MLP neurons of a small language model. Each row is named by its layer, matrix (down: output weights) and neuron, and shows model dimensions 0-191. Each number is 128 + 32 x the weight over its row's rms, rounded and kept within 0 to 255. Numbers have three digits each.
A block is one neuron, or neurons of one layer that tend to fire together. Before each block is what it responds to, as a language model described it from the Wikipedia text at the highest values.

Responds to: Sentence-opening temporal prepositions
L3.down10:041080152127130139126111093209116164138147103195092085129093127119120064140144150116117175167099119112136072106138080157096198110110138104126125089195127113162163136092141125133115130076103132135097154114125119099094140140120072142151101149146136140138172131168116186088119114121195151147126134061098110146163125139121132017114100179131114127099075073135115114148069172114109131128125115124170081106163144110088178074111155141082157110177193152176196153135061112075167152133127160137168076148133098101133097105127181118111137188074141159114129164111116144109099129154099129127

Responds to: Ambiguous word-start fragments
L3.down593:127115170111099101174110059147104121137102125201110089097127161086115087222114156133114126081151150109109104161146206106124139100105170085128168190140202101087114158166100090125149138067107179103131129162072121119135189086179150139108109134141120118104161156129114151143104116122129075138127130114186111039111136135080133109145068175161132088145158067180101147145133165069152123052127077115087185142162145106099167199094127117103110148132110085103147120127126168117099124127115172106145127124135125075116119146146075134121115119196142095145128152107160140152090128110181088162

Responds to: Adjective/determiner word endings
L8.down188:118076178103120134168105183143186130123143128154134144163148121133137122123180095138152156105120103134189129155072141098113070144116116151160140139134162126116095173086116197114144091168126168104135086098114154142115070121105155105165118141126146124128156135140086196101094114207128147134158119114130057153157153129182132125145135170124184133114121098124130096155127171099091082137134145134110005157091134151186160083142183144070130100151116157044105148159129096132156117156115053160147117117149151104057185125096137169063115130164150081107152091136094068176115116148132166176
L8.down268:116106099201107114088189170120116182104172103154106145081151150122162110110123102092174160124106078138170148137089075151149105141104126118136128140100112066051104116108125099178096128106115223146137084207098124143170074139092158141162127144068094159109096139077088145071137078137145169107119092139082127105136125090115075160102106129113161092141109076126096147139138160114158148155075134161103128142104124114161144130081106112152098076100189138143091097097094154146075047121122209159123118100157140079148112068155119114137138169159086085108149104132157146074120100135170125156
L8.down283:140138096124144130138181149120132057156147169082103066129054106115172097146077211105112177142137116084090150142071092166130150157105145087105121098067150084125164165115178093163082112154143096126167167154116139097156140081072175103146146162130085108159169158113180135085195115094085125109113158150119155090152078100114084164136149099108130108125121082178108108107164088151156164072175097135148118147078127162134138140079148136136164173125129148185117124169143146114128097098138130180086102207082099097103096101105099133165148121155135093088130105140188093146118155147123109196
L8.down288:126098130162151110106233130127127127099150102134095127109128131144098123169169103161085118150061124085096124108123183155058125164193176075134107083089121070154163150137176101139184124128105145108154058121090107131160127080140133156122164116120086106116155098116145119153103135134096133097164084159091090142080116153155117094075090176123128075132124086080096145138138108143157133105132173079124139074077131148144140118147143128066117128127121150085131124097101112139087000110103133144144092135129123121115171091116138133122083129112172090084121169206149131146141079102096138149

Responds to: Locative/temporal prepositions in, on
L8.down47:119079092144135099142081177103130142154136117192111128131138110090110128110172125130137170145175178120082067146078135041160117111081140208166104092102086144143184148077149076164147147141124090094110145130118136123115089131171133105147122069164125106102138157182105151136116127121116125132219173138153178109135165143159109159150156094127153163155128117143091104122132170143144120195203164188181201144122163080141121080169102129157114109126091145085101121152179078119115097136089205108094096191155158146131111142144125108113142096117160103074158160061124148148108176138139146151
L8.down208:073127114160107138135136109170127154095142124170101093120111113172132122113154146189112198123080086120094129103093164141159105153169109126144132102074130134155106154139108081106123122064148091128124144141149095157146081088157158171097164127083061147095158178104136148122131134183147099150121156110056156151149146112106179116151094094105175112134159081119186142167114118156119134107134194115133111126107093140110053174112190156204108108129134073090091171144140165150116037118109115167047115197098116135108156095112140110106124140133194101139136125104071134112104137238119137113
L8.down237:121113191139136109118092150147131178152128148116165144185137108145104141130108181196106105135097102162149136119085123132169136111132207129093158105154178155173105096167131103190113075117123147116167125019103130117175139107139147155120137124118140132127096053104107235087078129128109114119111115201119127194084115201139126108113159174155193193126098192172142159117103133095123126109093164123118148083144113132142110125137166150172118128190149128155150178152178090072109058116165059143153136154113117160145143142116162112128163131076124114110101151148127123136081113141153120082
L8.down273:145159102079128116139108176105080118141185164133120148132150143133166162100145166036147099126141151109152148098144136112130194134122171124143057138098084053165143148114092101119160148118086091177118113156126116132124131124105156057176106094140102066151183184178111132134095169114154140188126142126135181055130052145126136123141149095137109100131120147123102165090144146059115102170133128143116142159089089120095134088117149123179119160159035118108133136157060158133140099115076111067122157112075077130149125073156153103131135164166195111162106118073146135158169068125119153119

Responds to: Completing split function words
L3.down652:080123146147137128176180120144158129087124147130108063097081104154115104154096172094176110107138161137147125130130086119149143147106151129090160076118122091128137150085140138139098157134116094074062144128136132112179136126136194127107074082078187090116092088106118043124090156095103120165131104111172123088144147093089093152139170138118158069153083146170076094159158145145045094117118111124071123123164156110153131107162137143101144147135148175153139152163110106187117112126124097129123123110193067077068097163120062024090107108176144061128140125084139069116150154120129149157

Responds to: Determiner after preposition
L8.down46:130181121117116136143135107171106128119093165127169107128161126171120127131113137150071198125107119164071147053159130138132082114094145131087102114092136180196127118155144109080084159156117113074074063125090137074130119093155122119147142156123170114133097124112225113141117125081167151166143121142176110164142108134135120077179158201094154070102133087114162134144114127123150063082173158069104162101164188108117169143164071098152160170123146113125134167195108150104180093135120094119086083159138105101153154115141157093124043129176095121169150168115187091130123119130126144154
L8.down211:173124126136123105122124082157154127160113139162129128129133151127077090162152136136161173144133146084125108118139156112118133098101068096145151144139156124174090103144120137152121214097182153105097160096111145110093092057134132105139145116108172134181122115117079107071061125152134197114178158123186158142171149148105161081135143135112199049158104148137080160126110136107105217244111099144131100103112135097130139113115096107101130118122130132117115089160120138153133134163184150095125107123177093153061155044119103132114101134123139195149175140168195184093117078134112082084
L8.down259:115090129156059139104094090129159160150133123113102184122134172166113104126162173159058135153118133125109110158171179118160176103113075104131154167081224092119137121134124090155092134072154101140167113125102140078099169133116170111067166194159170130121170095150132139164147184068128156070154141124158113184061131127081108160130114122115074082126110133103103136145103009125157105089094142113092081103146158139081151197119080115126087119158124104102163130109105114198105046107130131092112091154156100138105140118099134096144144105143134101085109127120149107119151136166155124126
L8.down294:090122126130125076105144158162169165138061153136158193137147155127182174145094120120144122199162126120129198131148143124116178073125123095137105149107134146143100198188126129070108131121168176107172149161133103139109119152202132089094156101111104115143082065081154149088104114118138133119117123091119111161120142165159120103199133146099132126121158131091106172232116167103133111136128137191116130099144062111182114121180160133181081122141156124104109159189127091127191092131098110162141170166112129125139055144146111173201097090133101141099110119195132109099077118176147144120

Responds to: Sentence-initial time prepositions
L5.down16:117179104084090102080141187120129167120146113097136075102155127126168145086149124165166187096163170127125091145109130104148098170092143112160152097175108118129093035154128119116149135127139087128105194140159188090162160104122107104132138138117150122109092157153160174166148169090099134128118222139133117119138140174104096167206109126119162117077104099124130155199154147192140070107138174082106119158137204132128177151180112050112090071143095111114162170143144071144091126173117100121130118145149162087144105161118080105089096100090183132131167167115137129126169128173099106110
L5.down100:127159145120119060163116127127163121140096064164159092190117122154162136153137106120122148154141115127127169155088113135159102151138139094179136150173148168118094194154119156165126146109125097128131098145072103155119112118181190154195094122142054136106116199145162134140186106144078142116154110130166152137143112077153135157190093112171110095094125108207138082114143131142116106113142163121136094204089095119097107162121048185127187167184116168172072079120156145059147087133087135142155123150109151126101082050127138076141144137149147146152135165177107180135135165174149100121
L5.down173:134163113159142105092115172162159104095196094116117146143132096157146186095141126138101138124104088141080138067106149092141089140101095095149169167127120128087118080130065122150135139131136111168102110079168107150110111142147100177160168149076160194088099123158064140103142110085153113127087129108103086152140102070129162115117120111109135107201106141173122184153146153202190118190117143183126141169172126123130190144128102083156101123145143121106111111193095135097216148137131140157147068107187105181064104116164114169106161126144200152123137145102152093077162112151126193135
L5.down176:124183098108129098155150095142086110149093180152191104119125173173136152200126127080149135094140152132111121135094113155091140152149084131109099185144137112058175180110138095073162131141183080174109144216129110150118132045095123136132113165085117140156130154176173138122136122115169145192089116125166090126124159111173139111088200122106115109147156176172114150150111135140099155153163111158157108144155092160147095149136172101151016119204122125106193056074110116154119162130118166131155117108132169136112154124164166157135097143165178101136119086105081101120099120136130087109
L5.down283:108149128146128138158137130119127165145168146135163086109110094080149093068152147120128200142129135132216156142100113092118115098126175068163164202135117074188103152087138108131105145128158163104131137113113081145143126143104108124132101119159166179120177143130086199095121120113135153132076156163126183141117154155122140132178205115194255100095137107111094106079085146160100137114154128123140137173137105207129121103101124087127166096125142111081150158120136114126116025150142098103148129157196151113163122130124150101152077108159136083156171122084122143093133118186173128119
L5.down321:124152101181098151095132163108115123136119136090128074141112161123062109128138178128140212165130139113180108122088124146142157142146000144022135133118118147135114130070136060116178074148120138094178139114154155157101081163121115123100158157096150134103100086117126147107132113065099143147128118111133065124107136152128159166141163101175122196107097083098095121091161105071077041132163064144079143139167143148150087178175165098166119159145156096113113098096127144111114164148101172100096103110125148098138128112098141142132072145130149102143108152094144130175135090128131162078
L5.down347:172118115095131150107114129132140172110123131161139129135152153113089113166094117168128182132123144156131132058097112129080156200106131163129147090108116104063111120135112096150134117121097144165044109155051163085145172098162151116120122150120127192099168154139123111151133124054114187129061111112115122152118084095128163018106128158102184070108102125131184127136105160150061142139116086125136092099155110134130149109136129084093107070108196133092169113164143160121135101122116204178117055070167135081159159170110106169121099088132101142151082142106132069117114124100106087158
L5.down520:139145152086141159139084140065137146098127077154116141109177147086104167077109161113141184157172120180079134162128137109087196165062129156034134088091185105173133123125188150117098117119117113155085105157116089110092142094158142076122136103151114175115140143138140100146115150125099146097170147113136133135077141125183129110137143087149105085142120154099101092106108057158116136202081166109137097133104113141089077116098135169095183137158084082166147146163171108143116107107115163182137087140189141091055144105138056114118159150192127098111117151203110106131160123091105092098
L5.down586:114175080158125100123063153179107101177181119129122121093104130140124153112168148123122138131193076133111137102171155082130140140105152112138072188071085152090142159075116088142144136070061134141081151129139088102118119085147101164104152167131182116117107129143139176123118085107106087082120116044116113131128088128080130163111114122121171070104113095083126124159120122184169140166195058130075170164135041106073186123124094073070141113172161148155154136172132115123124192107066083097113160131129137116153136166130119159142153059113153118154112126080159122107126134130103116100
L5.down597:160159110154128099113050116136134177164114114112172108133140149193073019111089077173120095122072146095070138164064156091144087134129124123159149084105111098150160120129127091142075107104102138134176196166128131110149111145161154127140147091124127075167098123151132114174106126138144151140171157076131146151062147060106116130145154074104206165135159127118128130149175119148113160111117169161132124129068174158085087094090143067099119144112155117097110080124143081148185171152109137087148144136124133137137101144151102133120133152142117085138168101201081141189109173090177167091
L5.down648:105128143126157120107121156139116131148145133125107130131102137158143094040087122159196151098069103121107132154107076128178053120132116137141120122118126148145116180123063177148125077169082143110143140136088149112126103091103135135111133138105085193115128111148130064160129186174051148169111142126071120176141124125074134169088135113110132087118147101141181110124144075131128065139115088053058062121078171141124117115098120122109169129131107118167129131160176150099158161114061144150130118082124139057126123141076104141160128118123124178123129141144171141244183050124115127154
L5.down676:175152181136075126174085155084113184092174100120139110111148183128115094131103134106139161133135182119162105161100135097177160124159148126128107069128093122128133096082068154057153118167155099164135102130120116107089167156169100077120070163123107184013163160143146126116118153187108129165164144140138186145126101118138175105151174156068186125150071167113171122128091155129131118088067163171127099156086159182128178103117102111084130077166124184138107115151140154084121149122139098087118070153134103125099088138178102174135098100172129108149146125136138202122107119111140110155
L5.down736:103127097120103124132158156154093150109162120127143090114083141151134094148150118148088141139181152124139126091123118124138110080132165048112026134164062106171150133141133155122147058169180089125206148151143091179123147145124090132151156134117147129116107145128154161082127137094123109195118116074083108153142197099126124157205162113112147168107122122131172151117053113122093130089135187199120134131144155118071195139112126138139106178132121121119196147162090119163144151135130159106181132144109129122114116153172152090099138111111143033053133077131137132133071132224135137126
L5.down750:130143116130107127179191114141102169184141102112134088102148108165145155108088080122086167133155131164100150160124157116120116157057146122123133141152085063121188100135097076112074149098134195209148159102080115064138105116070082143153102103133081056061124118137115160124103125186103146154088110106110128116147121167143119100117176113125087112086132083073168080138119147126151140083123193103161116161168139141123136156136176132133102147165099112191122146107140047142119137121147108165094171100113091055077144163141167131127106165111190123103154168112153201171103114145131083113
L5.down754:091152125151137115179127146131146146120126104126162119118125109146103114098134115133097071107148127126079174137122064093143144131178179120178127090169098138137164117043150093146114102106121067156075179099188137098085134101106151068111143149091129169143181111103152072135172152150103085147080094137142121128109094101093088148147057061126187142136049168119126085087137162093176150158155137123136159131104131134133136140150183138125121106136172170169156081176113128137116161130179087128137103116129123185185147152124134075083147110126104068111089191129072036176132145159129153080
L5.down766:116132162194093139152131077103105151070138133136158100131138135110116181148113128075110080120105163130122112129122157147149122099119188097159162106171124175146150111096174170129105094050063136164208102159087152161077131134114110118103135150132135107165143155136102129092140102090097107105183112132123054129149117109185118131102124151096141170120126181089125078079125161181140063154109072158108065183082159103127154120101148112077162073178128120154204169132072085148133163146090112126090133155149094170122048140128106076129162143095145134123112080104111177101165115132137181090

Responds to: Adjective completion before nouns
L5.down50:084104113067127083135127112183129120134124121139117142166088081110114166165113105075126123155191117130119112148066174097109183049105112084082133122152119124116136095144102149095157086210092114084158097136172139134154130123126121166100064132147112141157132130140143079139099163137150138106159077136078147119079140129125201067162099153157123110188086114140093152164093195159135136180102095124140072141092158131182127141098097126168122086160146140165116126091158210156085158144118170078132121172115157120112122078093078076125164104067153189090125141172152093118141116094101175162
L5.down84:136150172079138126145113125131104169124157125156022139097142076122112110155080136140175146098106154110112080161100148160123156117154099131128082088121138089090155140095131110116195135099094141161110130144128145113055126089136134096111129172148116152076063154091125164076091106120128124165175169131134205096098174156102112113129108095041148100063152131105114114092138083186118145149144162113175087157132136149148181155151159113114141150157209135155178102131126144179143093111104201084207106106100163109106096108115111136145124109117106132121104088145176172108041098100077136144
L5.down123:041127182130124103124163089058116167056079120147101172160140135156064097097082145120127182135096099125079120089139163144125131151132128176117136147097074072195086060123171101197135158114164125112116161107134109173097106105165107070104160120102075111163140159098116146082162192129078124093162179144045141132143118123149129114168180145117149077158088111118153123116165109117125179174137133146119104118171176085131177098085153151120137134123136154120136177141129129139184129115124127080127141212113119150144138144115143126060149093135155147166180136143141104129111179167075121127
L5.down214:121109145152143146102102131106103142091158140145075126088095129163123143146139057145125133111140123170121123122130119131143157143088146116132161143158084104124094139091156136124151135157081104115097095075148127076142104095123134123147129108218109115106150127132163099109102075113041188144111140093147162120156197106120123109086156174174172104043148072105152052134063128143119169117117123149158126176120169076118179173122114127139168185198121057160174094067112103104143049129118145136107190122164132119177162102180148153134159094116132151125146109110176142020145105119126123146
L5.down225:123059100136128170114112162174155160148123152158129072120091103085129077186158166103109119080104160094143086090173133149197162105112135133138085155121179094134142169101174142174136060113110168147127141119073121094101177090145105163132127140161122158161090156098127108113136100122120108174144106139208094167108061085158118099142142087162078105090117163121122104096107120119095101127163104168143127087116118139055168113050106159171120080112079132111103193181092161136038142132140072117127131131156146165190172097109123108117092130147108158149118166136108143134099105149136138207
L5.down281:147153116156155096106080131165132119170120105142085151103087108089132124095096124169171104116158162094107108124115107164045174127129156132121159103130161116087099196113148164150127163142102166103131136090130107111138148103091108164084150125129116106174154157171178079088134165048071094184060114155091108156074176070095117204162122180149108132074125172142106062082116171126112168128110183122135146147120173129138090195131130127152138142086141157136158116198096107174167122110104129118121114130168108107106140081038098127148091081157148073095145104080127096099155126135162127145
L5.down314:106155140137151093083099180106175142096136136166101086112145109143059176142121147068123077115113120138100134153143150179117072116075184118056138125122114158128083136150167146102126181128136088099151108108159114151090151139181134152126095132096110127140133149164129131121110090168125115153091143069146151133152089089153083197149144106156118142133071151115167123130116084150105106084106164129145097075029140109150132126139129201122144118132148170161122100104097157170142082111161206130145134181088159121119152152111162171111125191193138077148131163133096212071136161157046134174
L5.down359:076088176121137118127145155081107096065129125091089107121142060161130156084162121116149127104098091074128137166122137184141150138151134126134134130077118159191057175115205103146154138104043103104124093108074102127161165088149168136095133109094096163156172076137048195128078132123152129121202140121105146117158144107115166132201151147174100134092120167207168147156112119141086163139107130108154118107117076163149101114113146131144099080141092153084139091123120156134118091153118140168098124122141187066116093126113154069140120114176123123175094143102152101109197126173150097142
L5.down411:114122131127139122116151187141106082190107102178077141124085110206148188108135110120118144146097126123127140144149133122131168171112112124076081107154166105132068147123104141112088192208173104171128174191123122106143113153128200133140084194088099126107127169077202129152128122132177127144133085072144126135120146146141090128134165163111121115117129165139097090146169119083162112148136121161152105203093178140147100116107160133118081124115105169126094103083157125143155177086148113142173132093026098039140140142106119107134077142126141175059101126118116060075119133125089118133
L5.down442:108093150071090084098176107170128139149126162137151096145166113133094152145147117149094167033162175126065144172115126100180182109142135155160164151137134085132116125113116174151177098124105091127140140176201104137138174167130136130129122134159189097125146089149071134082088119179132138098091096137119128122113079105113140107108195142106164154069155138107138118159138131125072158094110078103130107085139094156133149097120133149035069124181118097048173129166188107112173132121143177123096087100110135082065122125186094116145100117141129139171174170126147162105200119153155115141
L5.down507:121162204153150137126138142177155167121082132082116130106161154132128124159099193143081081100231204177119107140180137130132089174139125133111137132148136062092159177113103145148144136184083199102130086115136164126139094138142162090139119097033146133113110163095109109069124147085149106075106131148155075132070118070095119119066168138130118142151125126145170057068121159096141143145102125106164140104093158180148128142166128151147151138138127172153107131105038151203094128162126123129125117133155089121100164151113136143102119104133114095136122107055104122122090105114176115081
L5.down541:086102150149148130160122077137112087163127158113088081135161175134107089168067139144136149158098139097111156127135115123098159068162143113112122190081135111143123119065144119128121081098118095100122091132105068102124167083139169164135055096105088122104131174145116088094132135183045195162114121125132153106180115128088139160170139130116123023155119088145064114079199098105158124151148132050143131150089120146154134106121132143083129146103191154129059122125098169174122133141082151191096119167125106146149173150090178102067121142173126155134177108089158145090084129137118135129
L5.down548:047088121104101108167124200125134120174136121171101125089203124095096130165103103104109117087105108181100153147079097117151120130113117111137120163124128155146147101113113141143114146166145099126133181090093139145149141127167124106171149140091121097165073125104068139120156104140166156128131100129132083127136129167156104177094170141092131125095131129128154178096146112137082118193148161055135113033130143106206163076162191184105172107117166140144165137138156127141057082082136097062117089106130119144186199124146145180135126140114167108105137130072124237111138129162145158122
L5.down554:078139193110097128054124190127142174110042136114093067144165157144122097170114155126135136087181135145106108111100093175132130155130151170118140157157121111080192134092152141106119114071154093163108160149111145070080108107100098161095135160077181100126115201133107144130089084141109134141131142061107138093127148081109128159124123152142204099114097068078142105121127155106182103105150146121154109042105118122168117106087195112071055151110133158088093163145151134127137121133129120099081105117153170100142155093098145108092215141142166126090145186086143154144129107127153134129
L5.down611:127062181125125096121128166169066103159166089127118179148194130154176076155106100143101171103118132096146125118134106109118170124172174145114077128119171109108161119189149206112074144071123102097140180111115157167180106094107074094159200151128136103159097104136193092160103171171146176094171148124095150120103135093099123156104142134140132071084122106136115121139122084159062102146072152120148095122083153106144119056083089114125085150159076130126086118170136092116164051162139122178113114125151175137131157099095081139102143151165154090100157133114136181121135113116154131185
L5.down646:061115157163176124117086102114120090056129156133119099152161134185114043121149179167142157107081151074130113170135090136076156097148161116099136166083155145109120119117139207084170128126131112160101177138145118117156127130180153107120131174122111099166115136092179152080102143155146174142111114085132186121089187202071073203126149128157108200116124120144116141093124112128156141123120149080112082108165157118197095147046093084145143147141136160129122111153142128087131073136137111146102160156099100127137136132120052120117102132147179113146140105115180140122055163086074147125